Weights of a small GPT-style language model, trained from scratch on English Wikipedia.
Architecture: RMSNorm before each block, rotary positions, biases.
Training: 879M tokens, 6707 steps.
MLP neurons of a small language model. Each row is named by its layer, matrix (gate and up: input weights) and neuron, and shows model dimensions 170-340. Each number is 128 + 32 x the weight over its row's rms, rounded and kept within 0 to 255. Numbers have three digits each. A neuron's up and down rows have the sign that makes its largest values positive.
A block is one neuron, or neurons of one layer that tend to fire together. After each block is what it responds to, as a language model described it from the Wikipedia text at the highest values.

L6.gate2749:070141084181150152155120120099085113104048142136167159113128130141153154165087138124137119168112105148156090076110129065142115105139141117128086141134129116166158163180113200126189116122136087076104122125164119129160054135165110104131118110122078177111169102154163168172148173077089177143101175142127110131083137154135130140024119136176128087143145093134104118117150138138131132140135136153163159144115086097151100163130095123138112099130152142192119124155133064103080152134120191099151099185150090083101136134103
L6.up2749:178105114208148098178120119151102176157137168154158168074140157137089160141075150138153161163103123143156126145132101101078131132160097115160052098060042077146081142135163146100074143131126180131103181133165056151173129117092164124097128109087153126144122157070116117157094111116168118076139084146090108097125096089062112132135118106106200132062104126106139116135151122159126113080166104168154155166097120102131146157181110147064087199041161173134127096080098137132130119149129115183062106123119069107112140133156
Non-initial number digits

L12.gate951:195107172152138186140078092138107085089135117134103072110157103129118122149108108118153141123096165115101130155135085131149065160126142143131131123098090115102123117109054064136103156104079073102078117135162177180124080051071085098142133126067091099114125154117156151138127099154159123106144169177100156164075131056101091122128145084098052162171142128118078070113116086141167147162156102156103052118076135080142103073093138145187150162142100126137113141096190100164131116188113172150172087170124090099155153176162
L12.up951:133098119131111140113124107082159067115067151153118144164094140186160128198089116107206169115101153127125120115118170128145153159097087140112157104087093113115173175123154116087169139174161143140158101119129143117137111079085168100141187140124142117107129109141133145125119148165148114109159074155166164104115110174147163122105136118152158087125079121107103086141156179074182132088112076155039154146063157067171073118120124169140135180157118128126187116107137124141081100145079193090117181168074196159174070168158
L12.gate1214:148114179114116166088053081105099145132113160131097089150103101149133104156138152125109142130132167044088140151166100154118198103188152111142140119134146120140162133080058140169130172138168155075169125149177113104089167139106056100149084148155125154104137126078057140097119145140128207109175170145150126126083160116148126084170161086113116140162170142141110108159184140136100120135140179143141081177199143140145168121125194101141118108106057129114121123117123052165118179128112162215158122140117138130163166094160
L12.up1214:120110121125110132138157117107118116170075134119147122172085155115135121166060102093116146155134146122111110147118115126182077110135147141113160146131146134149160192162053153164074161180179127163087158131163110159118162152098108099094133143122176118183081128163094108156153129098127191181170154058143140143148127112130170144065120108134092114171104142152113177134104141107098117117070139092141074072098104113126182121175126100148102140109117175083175099172178135096071093110131211130141094098108083110113128126147
L12.gate2239:171129124033087132162147113093111101098211140112121061099147160141142109101141079133145118152100127076081118138140093115113182163096112132188163162172076154145115145121121114127108156108167126133125088133126119122118117147103161144135117148130134160085077150088076148122172162115106124141137167153132127103098107080101112116153186148150177123109123134131086141147102175173148144124108090068156125138102119157152144111109152138131154089047075139167159151074075105131108115172149181162098074115166123141189148085165
L12.up2239:148129122174123161087159164181030124126094151164194089132126139102153133195147139127069098151114136090047135086090084124082144152122063147134120188110193129090065144128083128149171129181101130134114096176184183090105110055115104141125182055139171123116118182149160106131208111136161114075140138096107137111163167166188098129108105110103120062121174129142118110137121090149109156175102101147096113162137066120127084080142154114125168147073100116130160095104144149135125139173139121075106138120096164113125146124108
L12.gate2363:163149082116112115126112107075156078137110146103109121173139097157143143136065150138060142097130123166140129119187138113153060158079120169140130118118178108102131085087117086139163117120213127165088147081169121146091094139183139087102090145082146095060090163088113155114121079167134125158177118198148110092134097048102146128086123107164124122071145131119094153161157137105100150111101121111084160160086135152155076114160118088095091081127115122142114150109110124153140064133115141146163093141129110118095134153151
L12.up2363:145111100129097135154074081113177084127082125121134172110136127105154113119126114092089113043147108105094194133138185061090142104069076162134165097108160087070185126115090102099142145106177117098090072198124143107120143165204181152150104211122124132150078142109069140142152132167141142158167117103168103096092150135114163109140074087046150146082190140155113077150147132082140132102170137099109198097118139136099097168127133151149155055068123133117121114151165087194137102150156086177172127104165129140121137100126
L12.gate2401:131122116130132074116140102133114039146157143122143121077151119076138138109085091119168184134096108116134121122122179120130132131157097093119123130107120128110166098098185141178168177126139139186107125184079152132125131164126113132160148158096222095084122170163190125126237131163174099151176102098151129119161100086099133126130116171186128091156109151165099121151108145053068126096143069134147111064139162134145113086122136151136096088136151138112129133128165117123141100134101173138152132151131102165113174143161
L12.up2401:113142151164080152090151078192090135182099131110157127141123163098139088134122108084170141137134080093133157173128069139145098139146213146171105145065093073084160180100152083148097093142083109194140152101127111121079126079147155122102144143112171114157140122098116121140125124089156132112105063128115087091139118139149128118199142120145099050130112129180126179111097093143134153177138129115142118125138163157185119114103060159145150143083145147178103100119161113095124198145101116110152117206102121152132101143142
L12.gate2490:167161126168122150060166054166130097126095115150166146190150150110157179137111129134123053130147149132152178123180097152138161071132149138106170198147159100138163139140099088150104183111124210195088138111108181133100122145111177155096140127181134148088065101117151157126126100159160174104194140085135130139096153118128186071135106092152148158120087070143130126122190092121115154084069112119158130180105107134160111079145128118099110114121103156111180122167149068089155131081155150164070109086162131174136109127146
L12.up2490:115120112134134128135136084142150124137158159135148122116163089123105115125154139085118108132097120117180150155128170107146096136174145110080132125089081110092100125103109087127125085125136096180146123140108129131182111130196135164131124067066133019087108165144117074096116095127190131096125151190130108125107134123093083086180111159117160102123163127084073205138086145121087136157176101156105120138177068157149197078155107157139104116105130155123134107089097120097094159104117170163148158111065143087149099107201
L12.gate2493:182111107146126082122123089095132173144107171140142129149137166104096133129099189135139151127096064120082131123078123118132133113185188082138127117132107083064071177150184111163111147113188104134138083136179095130141093119109164168031136110113142190096058180101106111121113108149155119114202123085102115170192053120102119177148123166070139120212101117110127136124164185136100121185132151129132188165160113150093114110163133092128103133156120158115197136094164151200117151157123151128127164174097148139140144151089
L12.up2493:170190129143159135114083150131153124112140125122110108167131094162140117133127071116098164111147191119114134189075119150127167115136145130160144149197112162204168083100132116104118151071103098151137136161187147111134156168014118135133152159111181131104112131204132084084118156163180101110159099086096117100059101141072154088156091191091125097127132155117149159144120105055119120118150142097163178070143127102096101089155095132151130104086092096090122166121127087120141123149134108143107109123140117122140066176134
L12.gate2682:213129147109134146170118029150125109207090145070104081075096109169120129202114155042157135110113114179105107149103115085095102172113098115132124144139121113099123131113129097168069144119122165161091088139225131050123040147153131115078094119092129120154116125120151156126139082096188178134157158058145169117164106100112154143116153131069148151106159127095140197125164120132119127126121085080148139144131106140135129070095115127119126136100085113100136216137139153137158061181170142143124146137128149179137158132077
L12.up2682:173106151109060170182142024124111073055166139146148104110183220112144137128140095095122110083158139179117181133154143150131057132121121071141125126100124116083098100114183143128098128123117113121184154114103099113161156129140105117076111086130135103108087138157088103124116145101146166072188139152111097175140114121125113129109135158112110159132166156111126121069161174137147126092114176080094087132106118127153145113168148118117137103113074130130115192158098117153119142177135149115143161105165069147140142137209
Musical instrument names

L2.gate15:154108145139140144111109128162051125090109077171125126132160110165100168140121136111207166118110128131130126095168151066166127135176109113145102123216090117083082126127103188175159175146125114113175141120144136179119121154107065128140109124196113095138084150138115116158166056161119118148186184090132130179050149171117075147121057102110117160094119140096233149097154133123158131140148127192142099095130133149144054186180118139114142122180132122093106165153117119139161115160165149140155145126149096115115126185159
L2.up15:159166127130130144167096218131104136146144142114140120145103141175154133108200164118119100130184166036073192105157149123080130143097151133203102127143149141149089096172079154149132099120115139120115158121017087148150133147115126133134122138183131102182109096103158106123106161142134110103105115104109173082144178083146140112112100134151097104133155110129103075123095111123168179091145155147138165138063126126120153088135078146156138119127129123127128104149145076111189133115101090069109154106110149132148132101156
L2.gate61:147109122144123160113212101073168095142176106098146119130129109120149134146158138147139121105145155123113141135102168139193140130143131233134140108189089172146071100167108164192148139118131140143104142111111094165064136119158146113191098129161144116136090127091122133150152141142118100107158167127112153046133125181124103122162121148118081106129078129112149163119197160116098141157127141107140136133135106135108068114105175186115131136181145129093130125110151080146154098155176139108123144178185214093064098150142
L2.up61:164152135129117136079184174106150159060178167097081136140157138139212141080179085119138146135119155115164113110160169142127058080172152127081163127129121148128078096101123109131185093151180102141149164144095114167134160116110089087125117206183140143103141134172194123155124095121122117220195156167064163124146156146142131188149142120107141153173145120116047164090125190151146161125132117127136164112078125139147129120096159147157153102133132120135140135138134115080218071079109129104072129106188120183151121141139
L2.gate112:175145106133152191174132154150149184111134172158139158147080131165095125095148086166118115161078121114172144117075185170095125089134141120181122135143158134099132085074075098092139086132153131171174167092141140125125179152117143143159107127118077155111149169113158133167149128074127133079179120129149135143137186163138157123114105114159173147076149117124167152162214109119088109148123077093134065107126131171111169131124129153112114152136132120153176153124128143120126130161129113108075140137095138161153120194137
L2.up112:119101111119125084144180116143169087144117116134170160123139066106078078136117104093216149092112113082105115135105129125191084114123071149141109081111183141181124106063141122129110089131142110144154155127096174133157105124102141131151139122127128102091108077186129112095161133168187178174175172231119162110144118131150106150151130084135151061161152163136158080127155146153092067166108154160124125123099167146137169126121123115095125154088111073175125089151117147062080110125167190136138089136096116097122095165118
L2.gate885:137144080106125126107143132095121165100106106147100073104131131106110062129136119199195112117101133114105196077106119123134077130146102085154063095180097126118133136110124136171169179123199074114125133155073161096112191121124139130155123172122156168139170095148103166142126150139093112068197151116127121167152123144088075195127056124144142123108181165077079128123113129062130125168117094138110169102074107156125087178117154147119122099177100111114076089123132109151124081147141133152104151146147126126064072137128
L2.up885:102159152100122144130095109147108095100104135158086143140084164093116105094136126137139144112149059161104117152168209134128152187170104085132073119178115207153120117147083085121190174125111108118096097098095077163136142121168124124168114167132165166178132106130148152137148121199177145143198123106097117147083188183119170151134139053135151177102158160098049051109178093058123159131117138088176142081117103100059097117083099157168119095171116173097098100122190089127087089191157121169125114169123067121160175145109
L2.gate999:144104165102152103152161122089067122132121134147132114111081138102183063126180125106113102075116109129127149122130135121109121142112121129116156112127125082164087104109082151198123176133187149179108179122134159097174148130191128122163127069121116162123100068063095123117106118124094042102126158116165150135096113089189081095076110040134124153104132156144160145111167103091118148170095109090153230083066133152166092169092140126107198162107117116140128146032119162095143127113159148154111241144074111158181105167127
L2.up999:143131166116113096087105143069108174150137111146129108159180115171095126128147185152153081041199120100107093088191138121098136118130133127082122172141107101165115086144140162124155157145121131148112190128098150147109163184147111125157137125162123115109194078083097151165086067081078135130150218128123167124128136078142053171165116114150101183145101112145129078129140128091194153118081112089166210129075121129109110132130110103146126130122182137139133128135146115194164110143085073088113136090111156151106170163159
L2.gate1982:154105136138170145075090118169097121181191106128147188098105162064144144130101112116075166126153132064116095118040155194089091134090109119120134147104162096108115105144139127121134138106106091145147151108115149114146125126125109107144155124153111169090119133149167106154164100121165118121132104112095157093141123126170136177092137143207192171081148146158139078110114173133124161094123080131173119122111131155161141071087125158116139091148132160132103085210133105112151050128184119097135087089118096086091174124121
L2.up1982:095121077095148141081072163119153169085098068189145147155144155080160158106136141071127078134140124205097138053084118145181087112142163142204123093130088168113136066100137170149161139153112140143181126118162154104083092129147125188120121121075150091115079061094117175083162104183067174176127129070113186142123128150123107178104084129101099146090150219145136160127142135104166128105117099154170119105110161151132137085175148129132123108153132140179067103160204128111199097146173133147124143170172125139085155139090
L2.gate2211:105112176133091107152157026130113156135120130153146195145090127185170139116140118135113132128159154167121081111098145160166127112100158147187110124110113074155127142150145178136122145172127096114122132106148090176065096130127148142130090161159114145059152066137143097127194126148135185160169105187103159139151190162053106106125152100143142113120137067070152090117133149104113140172130038131209188202125148173069129129119179151109122091160102128165115114075175134157080115153162126084110115168135121160148148141095
L2.up2211:155144142087154143141144139018094110112172127124115130148117172159090066076177167131133109180187154119152188129143130141103085141121086137082133089089137132148120143126158130102110160084142138109093167145107130159114226125200114069145041130114080145154160111176111126103125131139083170159203206164179169114127151118101116150045159107094148157181137113128093167145152117090114084149121130099126158179094063173139101140149086179151127097162175155075118064095135164087165164120115168194113143161105044141124085162106
L2.gate2555:094118130156156156138132087163092142096165111116159108114233118106074149084182132150146142093146113180085168164106121115191090128132232118165123170073148149158083141179148179129142119129128090154138150195151116160185120129085079131142106128160193145055128070088089147158153113140129097085178107156128167095147157154178161159089119081131064124140126095146125113092156130108140124183105160085197114065118117145163118127100150148070106074142143135079139174132097111114104065109161187135126128120140125063144064115170
L2.up2555:159133135135115181157093100181163150110106190098123090114120128049176189089128149143171099119201124142133085115110090209092154107105151078100127134176150184139120164166150129094085123131152142145116166160134105123136122130068165132134078127181161122132146116177155191110105142182085139069122125135089132113176136085111129098101156155042080168172085121173073131136204125158147133147157141112119153115094122098118169156108123152154103114118161150151124127196133074151106095064124175108102138164177163118079110098135
Second digit after 1

L2.gate120:123096128138095105106190183113124078161113155133195079199127159205104150146123112110198082050132096130112127153128145163128092086106137139065188127146145107143095135186083185116142122155144068153149144132127124196171104137125150191079154141165131114102130139162138106061100139123144114142116113190090124156141172150095165136153188191172112131099154153066092137136150133138150092099075112192068136091163137146110161138134134141149136112115079138107117137121050111158149115144090109188136132131141140189114107133145
L2.up120:158135139166070095140167111109092090174146136150113099151122144147141168134093074110047115095149118148100037123111108107107224149087173168100185138137135083110123177136117149100131086116141093105145089072076116161185087126122164143090166109169200102074114150141140087105018115146125076105131085185099050151146196154129188133099124182167122130152170151114106145128085132170146090105169144165067122089158129160122110139106206101177114097165128154156129154097116111057164137147060136127127179142165157147157145138115
L2.gate335:132180122115145182124103142132126056188088100076196102155075119169157184072122169129097174141120113102158150173093121158119091115137046148120180123134091119134105105075158124138089126130176118142121096157115159132113064121138143088118076124060139075126135144107115129128166138101148086158122110146068113176151109172151098135139110055100048073136189128097140128138150192121136152070111074173133127154089169139192150102032110138113178158147118124105130080082178156138072133094111114140210113147102183123088076125134
L2.up335:123075161159172169119140097074115083143095158121187111169138145143148111098162142173112117132144130125118090180106155172124044134188143215072107127066066138160124149131147175085113132126131063159176097138143085148165059151150138115147103149122137140167190141147125164101127167170141195162154104101123100116125145138135108091172110138121090114160102157124096151096100111186180184106173127092134139137077079142189151103185140129094135151100186093118113091119112100133088164138190157116076099161139131055158112142081
L2.gate542:131192130136144142114143163189070137134156132117107132109130167157117165153070137137143166163145099159084156191104153155174159133145116088083118179162166166124101169084091142120136149173141100089208109116213135161112136141098112073181139113132202096094179207060144116069150119165147176174170121128113133159154151087156111145098144158077137120140133121103114106123063147063127133117178096152125077114050109099163103155073151160178094090176162134114113120143140158143109119177153078063194148122133116141109116125186
L2.up542:123135197150082155152139132124162184173126083092146196084099111090158188124110149111112111164140163154148154125111138135119159143152152162144165150074131116127145109126140097060138091047114136102070172168194152126124120165165138071083133150174104113107131144118123153105158144109134185140089129134067118139153123159107137192092087138127119102104102137111150109119101105148130100103156107063165091096121115116139090162107126109112073108099153153191141089088146226222061155088193134172124108164158180111147120114142
L2.gate1540:098190141124146128091133124114121140119144139105138122154135158124142130161123141120089113182176059073100193166113160121130103115119136199171123105094159137133155165111120121116129128102125103152099140100127198148157071166152134114117102159142118088109173054100084140160095130098127127141133202078101154148138169162157126125125153076122138135172116105078181084117144108103070135147093115077112102087154140100086125116164137094112112159097172130127144059108069098093142193162137119157161110145174197126156113102172
L2.up1540:129140107218087153075186116116115182079109125123137125174130130114102097098138100131108145119146086093145156114144144145134164109119140178168081153102135129114144126147132181123089081147144096134100136103158087085151114172179125178150103111194155129145217142120079153132149122173140192154128085153112167100123106079163128141114090122119117135146123081105104145211155105142093123083122094050128128077111124157089106140163109143129109112157187091084146153102152124121129165160135090128128133124167186108107171101111
L2.gate1611:157086158188216113107166110071114120131245145101112199161132090117116247152116106137126113112103093095149161157136128103131098184095121095156157070089109078176115091146141087128082147085083108092162153117109160129105137127149141133152096180104140101083129155130166124134142111155114123123150169138144094101071146152089162111074155114102136099086151115094130102144115124123176172141115125097158093090122185113085142130132074152079100066074159103073101133127134145143135096128149091199078190173140148131086151170114
L2.up1611:174101203165200077135126124077078213134163153132152154131125172124124181148157105089079088180147068109127195184105124117205140131109129142120101053144092106147088092171172111140061154063112144135136158106089173081118131130087109133150108204130120124081096136122111133117169106143122181121115126159155095128090125115121119187092136121170120103111168156056061095129165138145193164146161113098109109137124152090105116132112056119099114099111143070095122143145108122121148087115129090198163197162174134131091115178128
L2.gate1985:065110162130125158071132130147147157133148129190123130126119073087120179123096115088131115174087162071153151110125167116116139139127093089129128131149141108133175104139065128103076156124083093087108138135153107063067088128089131091129113101146102172159151158112082122164134168122128113119116223134126107066127106114188126102099159174154067139196084155112190159151105147125098125122135133131128124141096091108106047142107104155170127125144129136091147075055165085095077121130163144169122123130117187130103112098129
L2.up1985:093104128080128189092128163165105130150117093156069135111192082159103190117102171149111083141091176140111189137141097172151134135104180196108089140154134143174173083124103068113127163134107174179129171115141104101118089122140077135104088148155148142130150120142119164135157174140137140111123157104099107136161149140131178096135132187119101109116175113067132202152119117086093168104092100091178101117095141237145156160137047140161084124216093173137110131074175097082084124153084109147115124148145164113163127093154
L2.gate2101:100151130096115091133128178122111137171106146063090157127166064134127149117099122091141152175114097095085112067085115188109101140099107090051117151115151092100130100099109158124096129087173122147131131085153082055148144101070102132144114118176084121106129154115164148149105078153109177069136163142124200126123108177159095170138129108125128110072114087128115162100125120124127128153119131128177124083101156134076078091131137119120143124128103120120112150121116122114108164137142151141129106145130090131120137097169
L2.up2101:117185091116146085169205140149126142162142110103116117167176161127131115109153134154149119099122131122075209118156129144157146126133210149126154114154146145097130099109089140172164147131140070135117166124132163110119083144105103072133155149140081109188187139141143123139090120115117214070114128124168169162138119160124106101184102121139129121124073223105131146120170118160134141149125143124102050105198137134103138131123119065130173168069110127118090109194098113125077144128123133120072145142098084150075104094159
L2.gate2293:123143135150098145111170136141123115174110139136124105148140218092121124130174084133118138118156120131079190004138147142133121077148158091117200104158144101130140132160193079162169093130122124096117143092123134176129106150113113101084068169111084138125131145178156069125156180108185125111216117158153161152131128069140125174113142151163097135142123125143127146105168167193113153111137122149147081156201123130152122114083152116169108112132144138109113082163106115134128100104122137109133129105113093138069163209129
L2.up2293:139122153113111155135198163173145137186114147157068149114139157114109131063134082138160178153187096158063128074151141175113117080160174136092182111120176096150063114154183049118136122130134165106132118081110118168116133135131116105104114119166125107141101090186115080121137151101156182136118065166139126151195089125161142168155102140152095139137113123141097091135171131137061121112109121135151142186174096181157126110110143154190133115160132167098117094184133114117188083169130067123128157162148097185120086147116
Bass instrument in music

L6.gate777:190132139115147136102131104110130147180170132163146131084130147122134095116167123187102109161105088058084095106123091157109163121144092037128109151093120111146093118163155178087149175117187114103077179089078187096115167154126158111154140111138071188146121093169160086135088120119111159100159147113101105200142121133119129117121094060164165092142138127059070110083163165151100106184087119091107102117138108160096157086121162104133188150131187157095168092113210057155129108110190069153129107123186085117124117117155
L6.up777:090123102074063152138147194147136145111084153154167116170096104088197075122098138153180109100126134036116115093113138148112106107098056134186088118133175080116045072135137126112132128145120108173113119110158124140101110164157130131109123096169140113095125151167144147151177078150155134159107130111166101148139125164100175159126116165086126127194170162167156155156121096190110104127079141154159096172158152082151137073105148145128123105102129118139094105122149164077136059097085123161036221158113120122123175117153
Music and sports word-pieces